python train.py --n_layer=16 --d_model=576 --n_head=9 --n_kv_head=1 --head_dim=64 --d_mlp=1728 --vocab_size=21823 --activation="swiglu" --norm="rmsnorm" --norm_place="pre" --norm_eps=1e-06 --positions="rope" --rope_base=10000.0 --rope_fraction=1.0 --qk_norm=true --attn_scale=0.125 --bias="none" --tie_embeddings=false --parallel_block=false --init="normal" --init_std_qkv=0.0264 --init_std_o=0.00466 --init_std_up=0.0264 --init_std_down=0.00466 --optimizer="muon" --lr=0.0149 --lr_mult_down=1.5 --beta1=0.93 --lr_head=0.00954 --grad_clip=1.0 --warmup_steps=102 --schedule="wsd" --decay_fraction=0.866 --decay_shape="linear" --final_lr_fraction=0.05 --batch_tokens=262144 --seq_len=1024 --doc_mask=true --train_tokens=1505000000 --steps=5742 --dataset="wikipedia_en"
MLP neurons of a small language model. Each row is named by its layer, matrix (gate and up: input weights; down: output weights) and neuron, and shows model dimensions 144-335. Each number is 500 + 40 x the weight over its row's rms, rounded and kept within 0 to 999. Numbers have three digits each. A neuron's up and down rows have the sign that makes its largest values positive.
After each neuron's rows, "fires on" lists the tokens most often at its 100 highest values on Wikipedia text that the model never trained on; "fires before" lists the tokens most often just after its 100 highest values on Wikipedia text that the model never trained on. A number after a token or word is its count.

L12.gate983:486542617470477576484494501527500567405516572431505402478448522475512528499464474510518493503508572506492492501560519422423510516491464547533533578460520514506531481585470532531518488557454515508498461564403492465517504559527521433543505503463496553556500531479527417575464463432507515471580554506527539502444450417470509507505501473517456456455550508480442451463514506476517539504446570479512506539480502416489567488448466454497443478509470449541448447554505524474542565556520470497479556567462477532463467507499535474505553476519498500433528473457503431510501545492455480564
L12.up983:555540544481436507513454546553555474417552547511482507452486540562531431509492501482536519465502502502524494537483503404463415449541462468501502527416502478509446496488490478478483508451498472506501480479480469544529483523509550482613510496475501469505427565485533449497475466507462475502534494496472529469468500496546517469517505537527571550477499492469440415465525423542544508481531593525452483445531490545443528578477450497502497446520450446540460493508542576541508577463510521483484505507448593559461507428441516511421538517487474426477493437453470460419497536472517529522
L12.down983:533523491504559508492458464498558554400526404511549527479512436433548413483577513538548484431491487504512483557539431519502505481506545460423524454566512470502513471447480537456474444478502506464469526534539558479506503501483536444506477500545489523437527556461472456518512522421568476479495457462511451526509480512497495494447484517471460501463529499408490464466554536457591511516523463446457478550456423505455512381481445490498486499558489442521508477528585479506476467459496513508457432461491555526484472487507508526513532478487492438481538540500496493456509520543545503476
fires on: " " 28, "19" 21, ")" 15, "–" 6
fires before: "3" 23, "2" 10, "93" 7, "83" 5, "23" 5

L12.gate767:454542485489509516439452485509542494454498546494576585445543494478549594575554521520459427425460553531475468526536581426501501498546415495487541416497563529471469503494506535466513518423464493472453493433462507564527545512522505525453505478471551529474539543499504542463489451558540533519481530503526476509558488464468588489504511519523492498477526495454548517570536492491520604522545484503487487483499473514566486531514518463520489476599443496517487479533440528491459545630453544493507515535510512496547509452516535496578470571518535497491587526596531493463493485479440508477
L12.up767:533521505532528548478493492537505505496508544572569498574548477502477457462454458586551489486488536540439388492529520538536441492480481474469509522499539465465536584529506452520488544517475459483458511559497514514552450462451545512485478543441481488516422471477479495545469501467474533407535474495531481501508515509436563499499481516516496483537459504451500577533451515498480551609503542532492501561536593453459551478459478443494499524528475481465517453492462546529533477514514480519538508487581430474499525416543510505527536479534508462510475536538452567508533585456499404466
L12.down767:450545500474552536506501439447512511483440527437523513494466494507513486527487454413543457510524495448574477451500413568556502450528578474466577572493538454533596455534480541493526587480429440534478499578410468518553500563521579544586492484486483514533516523412480542493484507506545490508517534411525470451506522518511490452506528517455486497514449548552532454491522522473473512537460579504509506456588480464495540464419526510482471537519462412479502448516515478493573515455488518544458466426477426501522395506479492535513563452439555553475473460511380489478545559541468491497
fires on: " " 86, "." 4
fires before: "4" 16, "3" 16, "2" 15, "5" 6, "03" 5, "1" 4

L4.gate1305:473464612473499458460442453448539554509518522523529472435508494479436529552499474559518543522478441459506434436520471517512473499521459503530505505552499453576540479468486503501438460489491536462466472553476521472507513427457477440415481451530534498549477542528436518528518495490495509450507474466530530525545500462512487412490570469502474548462490506425533567579530517439516576470479525581551558490471572566455530493488441519529416412526493491508500472442488500486482508467435491504486488482498497421495434537446469526483573472433509521467492470554526547476470508550534508443
L4.up1305:482478454525483530522542497501560401475505506447514531468550422537485472436501515434482401472559519419500560508514520485612506547512514526534462498476459465464443430485517503488501528534485487464503506412511465516480480470577483558469497477516502552509541486506509512520493509568538483482484529526594490544504422511507484462494474482499516471492523475535484475436402478570480536573470493421508499533558500548484528499468489485500469503464454459479560513491441419507467488455484481509559588450529492446607527529527549499459475502484477557515534502479520452513392523464427531481
L4.down1305:486502473553453567486523506540454464443527517518528531510498505481508518437496518439525499480491566453510579528519542505558476519531539495490480478464488532680456460557488500489483508506494489504522525426475486493552516514580520517587505532458469514472499494508508485493512457504524469520447507509535495514503451520507434515519477489479545498540543491462507449489443498546484497520459456446500446515565512508472513499545483495470526505495459500474553532469487477464467525462532486468537506449537152520537515500504526549554483481538466462503475474510497441483507555492501543525
fires on: " " 29, "%" 15, "th" 4, " for" 4, " División" 4
fires before: " |" 48, " |\n" 10, " of" 5, "," 4

L4.gate347:509479428539472473535474572505621514511533525562555527571457556510444544488475450561535496518455523476511497481475455515476504413481464505490542520526521452560532526492510527482479476413489562500496435473438562532552531486528474450447514531505421427451521524605502540478453523535482436581594510533454499536464475560482489527576513480509570461497370456560520508508536482471538541512517415510473477444467456477477495489481524390484508491557539457505425555532405477573499542519533509474517533533524501531450502464524469459467486505435525499492529531462520533503458514492473459592
L4.up347:600474570552515504499454504424549492514543457517501506471538482520443429502435534522522501507517547499489427525487461526484527532442520451525533519487448468496564463515543494509440502466524497542515451457451478574551528444515486454502523510593476489570492458509489475579452531490525539558516558506522578402480509459545494554474522539478538421440497504472564487565558459454441501536514495594520459506457520430437471474499552423470430470413511497465485457551522502470487484515546467481514491483448480530480559520483480479486552525481574551503513530521467438471486506491489473477
L4.down347:566540531563455462546456548504503512488462451483508541467528569512522508441567504437436527532513489472493482484543489508503443461459534485501460550479484545508498466526525546549454583527508506448553459481513387500550505587413505506459424504538469533493536490529472473493488508482492442483517511492516496485501489526493540526468511562479560411446545519523492502563479532507507492535543553524489460556475539499500440430575561478478458539487472554482511453466450475525517449607418489492502493531459412536552456482494540546467439520596517512499570473555576505506509450448429518494
fires on: " in" 62, " on" 7, " |\n" 6, " of" 4, " (" 4
fires before: " the" 40, " a" 8, "|" 6, " " 5

L4.gate979:535496532536496484471513461508530494585487472450443531441509523456424494520545483507607551505587535531464476466500477518540507498454601545521454472488507513433534507462482503502476411486454428535482522522500541475554514482498552397478516486454467460382517483560510492592490531520426564460499531441429502467418500539472607477560507525508492520483511471536452499523528510483491561518469511569458516487483482492516500536502535494493440538505529432499536527498517452494538486524554556510502491520515537519513505557448439500487499516531516527499468519444578518434485436428533479597
L4.up979:526466507497521484486452446508472407487556547458487509494500499571592480470452534428495502578568410536454533484447531515539497514519603512521524537518630467503496531580500475540422528479476490537523481456441479522466497564513503522513502417444507489549533492519480483515495507490466523455483457477507472532522430467515479496478493524508513481500480505508504408447512451511591463510500515571524453499518504593503562507523531484465473544550446508453523491444496446547498435516512502553488451483530535467481505522466484526487490504550480488475521483498499451505547548562482484498
L4.down979:519482582575491468519576515511459501546508540445490522520540520492535514502461554444431564560504470480525519559508484455516506443520523509478457481455456558630497519592509520465473453511453526537455541475509522499480566549437574505492472517520456508483487425481462491467481513513544458450478458487473500525429561509507496510454555546478459448488498473491501549521500486610492547446489403450482431533432570484545460514502522511507510487573481521546476536569502444497464561490529386476499524541514508514547498556573533461483478456499514499435469517495508502511518501460475458540
fires on: " |" 42, " in" 21, "–" 8, ";" 4, " " 4
fires before: " " 54, " the" 11, "20" 5, " −" 4, "19" 4

L10.gate1003:512449487554525544435503498429498497514566487528502468458468471473519476503556460534518533407542438465494548464613488531498450447602461439494566497522490439495478497476402474561511411503535517434536586542497604523447436462413541471429515512460562512436505574525512582462488494449489475542539543460539510435483438494547610573433456539486483456484465467500535468525426483533484469471496487501571414487473501506535516522525510483567528517577485496542449513515482552507516467463528557496539450481442441525468454556514495516572449504494455393526552507482515436549445515547501489514
L10.up1003:534443478536493472558415551471394489525476515586448528526495464539413475477478496483493464509491522487592532481484530483565549522450511533562583528489508427508521457466547474543453447538517472479446434569538393529486429523479447520473436549572551466532586435543496498476415486566512461524510513496453489500426545535568497499468467457566508510504540499486497510484497508482533462434413512452476512518502542498552482494441425478429541508436542491553603502397408524537462460489484544498556543510541526487495426498510481515462485458484485571443530478516486556450519521503533555529
L10.down1003:554504563555445509439496407525505565503537500488502511478552455493496538516445492518538558544498520570545570457473487480532512526423482525473487539491442473389510504519464503526501522494544475516405494495571511549474501517470470482566508519517505516491526530465481508611502493552450539558504470511433464540511510570462543513484497552551504474564476500512542482467519494517560591541495480551478504477496604518535571488511451527481559486516533579524531451483484541556455512511400509529411486569435530468507421537395443448443443506512469489517536520513504522550490531453530456467
fires on: " " 87, " of" 5
fires before: "0" 22, "1" 15, "2" 7, "12" 5, "10" 5, "16" 4

L4.gate718:507480464506497509523505513463514456525507536453490456484460549410522487521507505432505406451528547576497480522478568542520505549548479502472478527523465505433586455391453433509454478499482453466489397434490445486500469490563489517441537494436498593504496520495457414477482512514481482506520516503496529540532477511415550519553506509545501500572472517453535526410464490513471416484457530520420538466578531503449538425478521513518542507495487459429516473521532466572511487513494381514521510466469492504522481458489558468507540476430519438466493533476476474454519492545446472460
L4.up718:444533530503447472543502520444566495503491471473540522535542492508493423491445563500526429485446477518540443439499495480425508453423453520533451530481482464466469503547482467521429580467517526547506563560495458552527517481481550500485498533461584512520567493530500513506486543433518436566515554505474509525546503441526454494474465508532516505480531533503499460444492424524537522504513530486397462523499542525526544538508468557465481469485452435480518522478503464439484507484468511487514466518467462485469420486482536453519537531541521545518475544528520462481500573546517516581
L4.down718:501464539541475528525534456556496501472517554521478582562486481482505491382487493593528483548552508614576442467423539453490510472479409425513487572473509558475545553567511466504541505450509482545508497517505455512494561446575493457462431471595494496539533554481463517575450526486441549519448467532473472518453443507473544547491545495461454531520500575473524497446491575488464495480543473458547502514540418477505551498515499464486472478485576509542531536526552444475461495484459517531514481453495506412493507483576445537529519519514511470489455578490449488530502521548508473496
fires on: " " 47, ":" 23, "–" 7, " than" 5, " /" 4
fires before: " " 34, "19" 8, "10" 5, "20" 4, "11" 4

L10.gate151:486529462523516496516478569444536534560471502557479445497501481496528478496520522516412516445513487522554528519527535576493469511498489500580521498489459505519482470452548540543564462534501502509512470496484470537572580501471482563528455477490485447449425451550524548554481541546474533441497460432487574444520487466448484532519497443565448448522552480423532518483537584489478492561491444492454515507470519485482511540534555504464456505475477443494471490548487435461506401466535546490519451547457453552462447478491533510431421495450512547494422510558514462486528430534442493545
L10.up151:517531559487466522460469572529438482484489456509469538632463544485493501502456530522479537480513497487583512492494480478495482549467448531470538542535470470419491495515448495399535516447513526448598557461456470431513574447583512447505430484522528481517451565502548530525469446507413499575444524509594484528502486465556478507458581440459514492463443474534467521529473533451462545461528468526451551531577530539535515480494574573485487500481515536462489497468525530568520496449516531475490505534559465580469497451481462469536526456515497490501536526454566496535475471508473460579
L10.down151:557513507545465488556439460554482460519496511515516497561495434560529469503573513501476546454490489453523565486527496516533439546500549519484495532519550536476479464494495493458497519511455539480478489471531473543366517436507454519471453485495518575459434459504443523480563497546454510433525538525582517504550491526512518469459572477449477462463460544478510450529442475481480550488428508520512529470474516539483463508530478394527537505548491570502448485488501484511583467573455539472484464485480557517567446526438540482447541470469447479456582443513484526516507486456494490518
fires on: " |" 39, "|" 20, ";" 14
fires before: " " 69

L10.gate1420:498520500550550488525466452528526481450467465516472488481473499545537510503502505540552448513415461480500525526437453536517471530516465395540492431506466582519474504499543477499430566464561534469501447515478477550456518504491479471488473540527465482502504442527492494486477438506453520498478468476419510504489545521482501422503474527533468496458522439520542566469494452500528524505451523455410559538508514542497458517483566533468514464543435525498466477523562520459586518487518427423518458428495467442456543472477548480454474471425461548464499564514490474473509437505447460477
L10.up1420:524469514554487511505483489489552462603451543499563485506483545492523434532482475508507471453477531493504527542503510483436475475513535490477504484572502534506458489443463537480470532496481480443454465450462481585505474470491500502514520479503468513542447542507534477420523454501497525516533478471527437500515464532545498546471463478480493505480528486485499534502494505409581473543542388397530495571612479454463508522475528494543592464594448505548423456512519522532402446486564421495475521465565499495529513354534442515512598462472549487509557506443527473493502536607529515521
L10.down1420:510460536556506504477532454483488406555506549501463501501418507503528490534498511525499470454451574509524523505473495526491495498446517498472456498522495472468544540515489564496468516480472417536494498493474587525536489449501476512527440468472479498535516559543490479474520509556465477546475436481535504524515478514412466497457478464461534547522520477512512485539493506502528455436518482489545475497478522548428530460477550521498565487534498467470449478521491436457478495528468440487479414499485496430529504454559426513494526553497471449532609500465445474532478488512461482550
fires on: "," 93
fires before: " " 92, "," 7

L10.gate1726:466559489584468467495486506510531489521518530544493523530485476536480471460513450513410498497501436478490494469544522458530555536448558459543555531518485479504478446433503536470529485499548420529594513484521539461499492395512546548471512439571560443474468531506525448537464516440545554497492557491557526524453545491514539530443437509461456488508441500549475464568443510439498521473451497511494514499404489560483467524416504494464442543547514511487458444521593527548536500557491484508485513489463457421528581483512424470467494445472535438526420537559514489513505487421509465541
L10.up1726:607496532509513552490479504527482395484474520481532509473540479409546472454448518473486533446528545457455503517506497474462562499466504479546439512488584428545561491483575478496466506492526525471524502491416511481490570504489443520494433516471495487478514483472491476625529430457545482459538489514525517474527488517439486532568425503531435506491444393495481500449455462463444486575460513537485537508523500501455517445438573460443528422513527413463439510544545474547570504487469435572417516427497504487548439555523448475473519456498515510436532622527563512497490537464468540458
L10.down1726:470500524549536538539471462590546421446522532612510578482502506556514466516532525502412487416464525533557502500487530504488474493432466483521554460480435443468522553486469508499537501540519564408499525480453546481585447497535449471491511517567499500529537492444537430519504479453586548551494453541455483515536492444485511510456510512459512468550522515562534492499441506450542512408516588528470482542496500524522551483512495503507519441496446568535494499564495493495552474557529527494430472429473518446584473536444526489451469457535530512474528526532516503462495438475507578509
fires on: "3" 21, "4" 13, " " 13, "6" 8, "5" 8, "Early" 4
fires before: ":" 52, "3" 9, "." 7, " in" 5, " life" 5

L12.gate334:446493530572492479446547550469572495516557518513469524467531451492464465529486475550423501501547533509493510512558540441527467508523501547557456508456532455432528480465478503512452445504463465485546576509494372473535541534467410473465555500499589430530500547538524481510479495484519523474491503551474473475488536515537509501482502537518469542599438487455499506472508505477508525468411518581429466411468519474474523400556527517512524512516523519550462557510522503556465436521461449539543497415425521566522563500462513484474523456490491502401451446505461507485548524476536461564
L12.up334:493527428486515509493458516472556521486507487562468465513449544484516502548452439518434556552524618522458543505554507493520466454571546540516510537493529483490423516473396427497531414546530543476563512479431514539426449462506456508529497460499565467525547464488478510574413569503523575535444460536440520497463478483518569469564527478448521544487535508532476459474496439414488423536467440507432432459454516569529545440484528477446499494509515489442516507484509509489500547440534533524473524427376503452461535493407489463470503498491469473461458470493490577519469517511533518456
L12.down334:505581529536575546413502487512485517593502433516515485402470415491455495467476489470540424523582505477454505483443554469559549543538554497548563514523540464521491485425534504454491497520555571462431480491486462491511401543484500461517539469526609480485491477497489515455486457491535454543491512461404513524550508471523515506571504549472537477519518541448555493485456560451500615429449500539569468546508477556584551506435539534467474485554482457537544511436496480458511529474391460495451447428469433570494527541493482512481407487499505525488480456544521499566503431460552532424
fires on: " " 94
fires before: "1" 26, "2" 16, "3" 7, "5" 6, " |" 6

L4.gate401:548405462551463526541537493465481552527488588501599558548544468508489479408442523540524541450504531527512514513438531481496500508553475470530484478552486557521536521477534511513491557496524473483511501494520505495574436466423524476537481470561444464543545401401497456495449522450540431465478549501488467614538426492469506458510521500521517528422524551386564502458513443469479460471452528540514540417536495562474504588508414571546523511493470514536459402560456480632499530464494506446452510481539534552489511510477490478467525508557540539509542587492475527521533447513464541529
L4.up401:468482538494412503525470585566574468499494523496530455439409517476501533511447545559406513451472495517509548527473492506491523451473511487510433501545511541603497525579517530503597504518574513416535519521511476509488512489441522482516478464471467422605533401516484472558426534536477435515510533514513486489511408464490483526527502556509483508487453523483539519475494474507564532474446591515501478494513486516454504477480537569513598453454527489510546476501439459539477449503562499523515544477489492501495514474459426476517539488501443518481494504554500456599482542513457451448
L4.down401:486518451542381491501531568580472449495564534528533495464497519496526426457481564411526509551399527503467463470547528470438474427485492513566506513538427498580466487558427519461500566501478564435483440504465431511474520476505523473447453520532449570518514470417499510524481532408489429579534565511487511549564485491456554507506523503466486496527530501523501557510569475504500494554402532506474400458462427509512473539531535493495521463497533452494431478547544505486477502451447488475529454502502515469501435487455563419504522507485485507513554528502500524555466500500475511480
fires on: " " 77, "19" 6, " (" 4, "-" 4
fires before: "19" 33, "18" 14, "20" 13

L12.gate1723:499507481507490482484592541487529493490471513504431441471483451503467493506536475549438429502485446508418491484530490518510561540492464470520486548545517479434547466516564495536519507454535511547553531495531534466419543540512429532488519558496503556504522563512451478491514575516445518501515460436502503503514541443428437487526562449536455455548496423557495466523525488458490527502425464531509513543491549526540521479505483438499441532502510564483518489491504463501467481567481425599500479585518580533487497551507510539477505422515506518527415635514487455464517483560517515487
L12.up1723:506546448485525523468518568520508396496549515516472489585545518478469526526464460462490501532537524438458528481576474544548565483422575472499480524438526462569536541486529477552488520496502519478525496549505484515496463415573445547437533534510540550450539572494553536516465516503444501409496478480517526476521455464471494516489513519434478545550536515520542470563491493480540487564548463450481474546514493558513507436566459474411499525465518520543567407510506478481453532525441519414518445492516367451502551525536559537549467477534468475475541490454416518505432526419523499555
L12.down1723:552483518509518441548441540518450546539571538508508484494509440450489498488548441550490482464444525446473463461526557539545510506462565528473508536460516473337387537444523503539432481434502556489471495536568501546492467493521476489564500455409465478509491455514538504479571493510506525489457493424587521497426581552500530536424493450455490514451525490485521497549514498495544445503507479553504517487486475465547518488475555490492503468439527467524582457539494495448496558539477423533458501579471678449579483457505486445579439523441502515555455491538494512437512532434499558478
fires on: " " 47, "–" 13, "20" 9, "2" 4
fires before: "6" 31, "21" 19, "7" 13, "5" 5, "R" 4

L12.gate156:490433444494441539551479496547574473518472526437495504504522469447504556552489464480497527437449484511567433470523565493535521506467477495470552484491498524470523464491451515517494536493471547508464459484472471527456556516514486527434532480532463462489508506473518507465457501515400482578528537546527562487543490485460471442572508451504515423517533558527563477528570460488480518524504499518514490542484544469471495473443499430477511511463509477478497503492511437473545451461538466471557498524451522535466577585560498490482492536547478474476489530527528496451433535498490500531
L12.up156:523493517504417514510499524607610501531474578457504553514539489490487424459506493482493514491521472523512465497501537495493495503454476555467516545463545499482482462488501499556557498553488495528570450516500500480461457438387495577436538514468530479459506479512500497495531497392491492438528557479547480510452438517482505497486558527559472488582491504458527529498465548442519520530474427482536600460506503541419505444455540508554480535527500494575535502462455518482541436549508418485498524451519423517470492519444531567453505460463566438447497449510538430516487515505520449540
L12.down156:497532405464546529539420468477501531522491541521528520484503491499507494525514533524560563486540538503399501530585431559578492502468407510506473479521552539427547505513484450506512541555479523519561477467506534455521588469441472533500516503514577463475498534490517394468565554448435477530445495512525503491429546534507485518499488489457542521471493562543528483451527474519451497510556546553564450487568523451527528480404531499514523534453511502537468502460464482462484513522486594481509512548459511426484514514582529496492495508495397490588524480492572504500522454477509571484
fires on: "." 29, "\"" 14, ")" 6, " " 6, "20" 5, "1" 4
fires before: " |" 80, ":" 13, " (" 6

L12.gate1594:544470547584530508461469460424532536506462561484486541514471438451504523505501527492495485512474499472435480450492477541553595493576536534485482455573482558527541488545524440535481527470516475468470471406534504543473475472497509576553448511540426486526524598448465488525462502509501557472481488447500533485464487537542553481494496522455494531484521514534501472519470522471501555508518487531522480513469470521488477461545463505499534497595550460473506533506507509478419526565551527490512480514482487514479539474539422506536502473528446472520547566492485565481524482452495539548
L12.up1594:538481463483557477462510550522525462571490495442506428555493523537590503482387495545512457484558527476466509545547489500437518517566468493479444519502538473433500509564425553443446557516549517536551538472496551509461480586452495509511571476483460462561526520517537512565517491459470437488550538481491479477470522422491477494555483509535443506486526475516428492592517524509507560466474493483471489557558507535463388504563493510516512476461535528528526492410491514509504465541531525500480488557413518509437479500547517502446521521496532530492545520447463514511473484488537458508
L12.down1594:447527592559486604514514509513453491552502505386487466488472589494508463421502480486538462504481489544431502486437511483462528531523497497576474501510512573586525545533510555504571537515525526480483533490522518504521522468404502487596486528474500488491523493576461514507571608563470480514508450513517495498453461502464534532576469468484469514528498475545475512545525442488568527520567499559461470483397501465509554491508520506516490491511445459486549516466462554505463503526486563486468492452496527522556503504510488495540544501489500463531568499498524521452566443492560544510
fires on: " |" 92
fires before: " " 100

L4.gate1018:453550518515506495525514529550452449467524508449437558489498557531513491508491470443529570494465514459502518472493555527446480493492460453470449460449489450451552489527549493435424521588502439508503446488493478522501540500532461458519433520451472527488511445510456510563498507504501482538459520472554551462490501534511502538546533512480535541528460459482466428479456513493497501568542488617471551460466384429509556425459494538494488482515570498561462547472517510514451489525501509473554525475508424581517558505487569507566485482425463606467513566593480545479512524431433443546
L4.up1018:485505462430449477526513509539514449564447480533543509518515596452586505503550537470484449503430475567535535514508441458503519455523470459479527467456476452483504460546466582501500509533476489580530501452487588473430451499473459518508566510464495461524487464521480434503540509519497442581487503496505531499555498533486483486529467544498432484496497494500474406576536432550428532482457513535559487504489403508515508529546502512468531553497546470517473519495515468450484532482537515491585502501492467428457464503482584513523544493439524464512514528469463422504469493493518565457
L4.down1018:509503491466475491585516416589507448491531580482549515527442512518546450508494528451469538471456536418485558526507480507438472540504511513519528523501560533525554472467498512460542539533338493480534522436468486481553479427488490521548487472522500577495530521539511385483468477512534417528471461444533560455530591535546518474497493504523484505462463511484475515436476545501553468552467540520440442538517429511543542497493512508474531525459482473455612500502530441486454506502541466488556504460483572459450446480435476462460488519475570437489473465462526487429523530424598531578
fires on: ")" 65, " " 9, "ts" 7
fires before: " |" 58, " |\n" 7

L4.gate199:586449520537470487454509545505453512494483507581458583467516535525472456444551486514512491431451476470518579471434526487448529493509553488596543504474519513473495492509512520507507525493526552551534492502468458538473489523466449471418499477466558580511518548508480507483430582501443454507447509468498393501494464500487572470466488510525523531517434520501512421478491494497457413471434580481451525498509443490470510490464494477517567508561539492540488498463508500526487550575515540509528502520464451537571459564478510558433462469510532489475508501584562487503422532475466499516
L4.up199:510471508498450538471522513489501556497537471534452561516498478477485467472549474428472576483391506552456525481460519481552554621513501469599476527506577525511437495436463481607473529481504553478541510487516485478513513489491499544453505499563546457554492510520592498560474526537543519521522504513521419525527482434497574474476499538511451505485568463444488481467479574493522568454504490496459491495440520463470511521448474540459546423494538523458502510470476553472487527481490488509399522521559522516452483499529471473475512484522489548489534511570541488548486555548500528504
L4.down199:520473473504527550438574465528472471517486549482494591402510465502462520445533469530541416488492438484463460438560521409519525477496541477421539511557507502512459509404485471493582545463549472513575449433446430511448466512503462546501376455578478435487570492462462489534441518489451553506501429542532469516491509461562534511521514527437530505496512451528473470494496542478544540487447467546517500416478491460501508518564399424430467473505521470529530545489462466512454494519440439431540494550463374506502556430500559512504463560499483496488526473520523514485536547526476475510
fires on: " " 97
fires before: "19" 41, "4" 6, "3" 5, "7" 4, "1" 4, "9" 4

L10.gate250:545525527573524479549440496453443611470482506500556535493562581434506503564431473528512473451513515534483496504460518471482432472549484434508486492541482526558476504538520466430568473517464468540495413487554543532507497400548450497491446574497465460501553569508511533541491538489482471460553472543477476486564489433449452470467486461465462502501476477478473494493496451500581471510511561472467511580538532534414470485527511498466480455500464487474482507445516471569495472477475474427526476483560537423513573518532471516506497482500563542553487445514413484509567452492485510470
L10.up250:480531533514536437491459492583469503462475473519533489591412512534410475513451454499469468563454549515503556471567495537473490467472475471504506486535540555508560509550479566451502484451524475485452506420422511455412488522459508530457427471489541532490493493422524483466505540487434511500531570369468496442469486481498536529484470515451467453494523600551544531550489484444560442483507497435507533521475459530507440567510558559440543469555510473510411501567513502474489508452584472511515529524476492529494473418539548523481407489494432561476484513531593502449429503528524469516
L10.down250:478484435480481514519450420467545508476532460482499533528524460473456506498467494474500480485552551509486560498478492563528480496437485477502562417543522471455469490621507502526544548463524557430572491500472517517472531471500498554529548513430409474383490573479461460486490435514501439548531521523511461541515475484541461468487544461516519433540540470471531621579491498504495526455553524454523456505566537455429554509538446541469505452538535532527509560481525440481590502495503469487484549432467477437456538464503508543514532503511452494439470467534515493414553467468530461508
fires on: " |" 37, " " 30, ":" 9, " in" 6, "-" 5
fires before: " " 49, "20" 14, "19" 11

L4.gate444:480531602497524446516540503540518527534505463531475504455489507552475512512489430482472504447525530542544501477469451463435494527559517450518489438483476425469458470506481464556510559502488449463524506557476519488537525461481533514465551499449498497526478547467420484423530569541493527489498522480448552489508584524450482475510514414508408517548457500514526490571432497482454469531485482500432502456470484557460533519481528523507521544430611484539489515485474508468545512508502582422465555505477576405565541503494576475572523497476520480491478514565499462533504502553508464516
L4.up444:538484561525560478567543447599506532465554546491495456503526531502422522449560502525423506445507476447507486529466534530500489472485473461496423448551480568488456492496480454523474548478497582528503539448479527528364403473519497556507502509546471515475548542519479497489515496495441509520422554491430543497414542532513469510448500457541546403537370455525500524509525596564483488453464565434494579418505524510451502495484494514479507424473484519453557468488506450530525507435494499466451475449563538508423531455526480516527465463497596563474516478477496422453550483493636454516
L4.down444:426498454484433500414442534455502484463454436462464496496511462507515474460436450454508490547511588470519474495542538521514519491509510587522503558533514512464506486620493516493532487454471499467572483517487534515497510524524512404573482458526544453545525426533520436534396511460578454489506481505541483552478478440586474507525517532470529440504516533488513463563521458486434521511480504511498449469490480461502550542493449489613544536439474476524488510533530503512484507498526473529556457517554639481540499559394484489475521493510487456476559434507499553555541536473476528444
fires on: " " 80, " it" 9
fires before: " |" 40, " |\n" 33, "1" 8, "." 4

L10.gate1364:470490434525411475452516514539508513424504432491548478434470519519486563582547503565482491534555555474514521442528479503494467469439517433506438497449487474499498471492560432510541522462540431468523495517546513517454526440493500466486440466521537501487420469509502519501457549603469532477525499439447555525490528517493506499472484570482497534457492528487501546513480514501482470547486417553460494515470476557425520434445543533475615414556506463489523524437538445463494473464499489488521582505500519508481548552461471530515528487515500529445459488489466485468533476479507490445
L10.up1364:520490518489515508536502475477532466447518484564506463578499559514477511508551453544510457481505543503488576450464487598468483569494525490458493532574476472490502423493453487528445471458438473450476498508438447424508425431520570460513497553529463491494569424532466508519530427481575483497472535499481542482544559484512514523442576490517524520541525561505488535514529483536504581433545478493493489536453487520516482460557473593527473496508547490485572412474490559507499599452460488564532590541516505509433505566483479533499406509476538552459501465510470543479617500519496458546
L10.down1364:526577537462502532548514529458489445570481544525474451509498539459490563524493452487541525460542504508437456457533536599535519523527508507500527473469477520458459430471474536533505509465493505496411462527523517430496498441456463463513466479559558510495508452548467443620500507577506463497473544476519551606471623492541506592398533420527553479520506520485535452469486525526483567505489475581443540443515524426569466526552517508461513531519551474509491447495490483531417474525495505446601476509470457421523473481407588505492497481471537559562422500475509481556526545481462512515
fires on: " " 88
fires before: "0" 11, "2" 10, "1" 10, "3" 9, "5" 5, "8" 5

L4.gate1408:512483574503589479504452537530479466566489492453557490529509481542499522519403455489463489509494475573480468456482491443494529507497481556525483462480489535516476507508492518502553430500498442521517525449424532590429539596478504547493552492486497440500592452478507505472409543512563510485509525480505469502519536469514554505510453491535468513466424471526442554559468601575557530446549525459488495494593542534523571467514577468491471531544553523533496509511573503454506527440503477508476575435549517488511496484527452503479485506506456471497469517589493457485472484562524533498
L4.up1408:483571563502544540538527413472412465539395492527426537458414479424373445522493502433521503486525478493520532605520492497517587462519503496421373441494465520451467474516554555503487578552526551409520486544488444523525495530536518496475508535520443462489494510403526473523504538493527394453417507520497463481488508506553466531525498464537495469492500468521545508544548452509548497591514559502465483544498404487460499553531511502458528516495490535480492467568484539502474490468486488509513494560501480462578495462489453541492538473564516483484558537479489506504441454543554546458
L4.down1408:437525490451524501491446547533522517462474487437474527512481431577542546579526426498483497488442532470538522531496470475477535578483524441522498482490468490490497557476512515536554477424534486437461491507602585476474511442460546490472486481520508533549508507522461456551549563542504514463534519465571564517513534479509511553449440567477521544532466439554476541526434453480492519460441537510465556459531521502513460430511501493434509521474465452486479458514531439439446494486494529429491417486504437466514491492462486495421504423481499460480492456439487579505562454455495543582
fires on: " |" 73, " in" 5, ";" 5
fires before: " " 75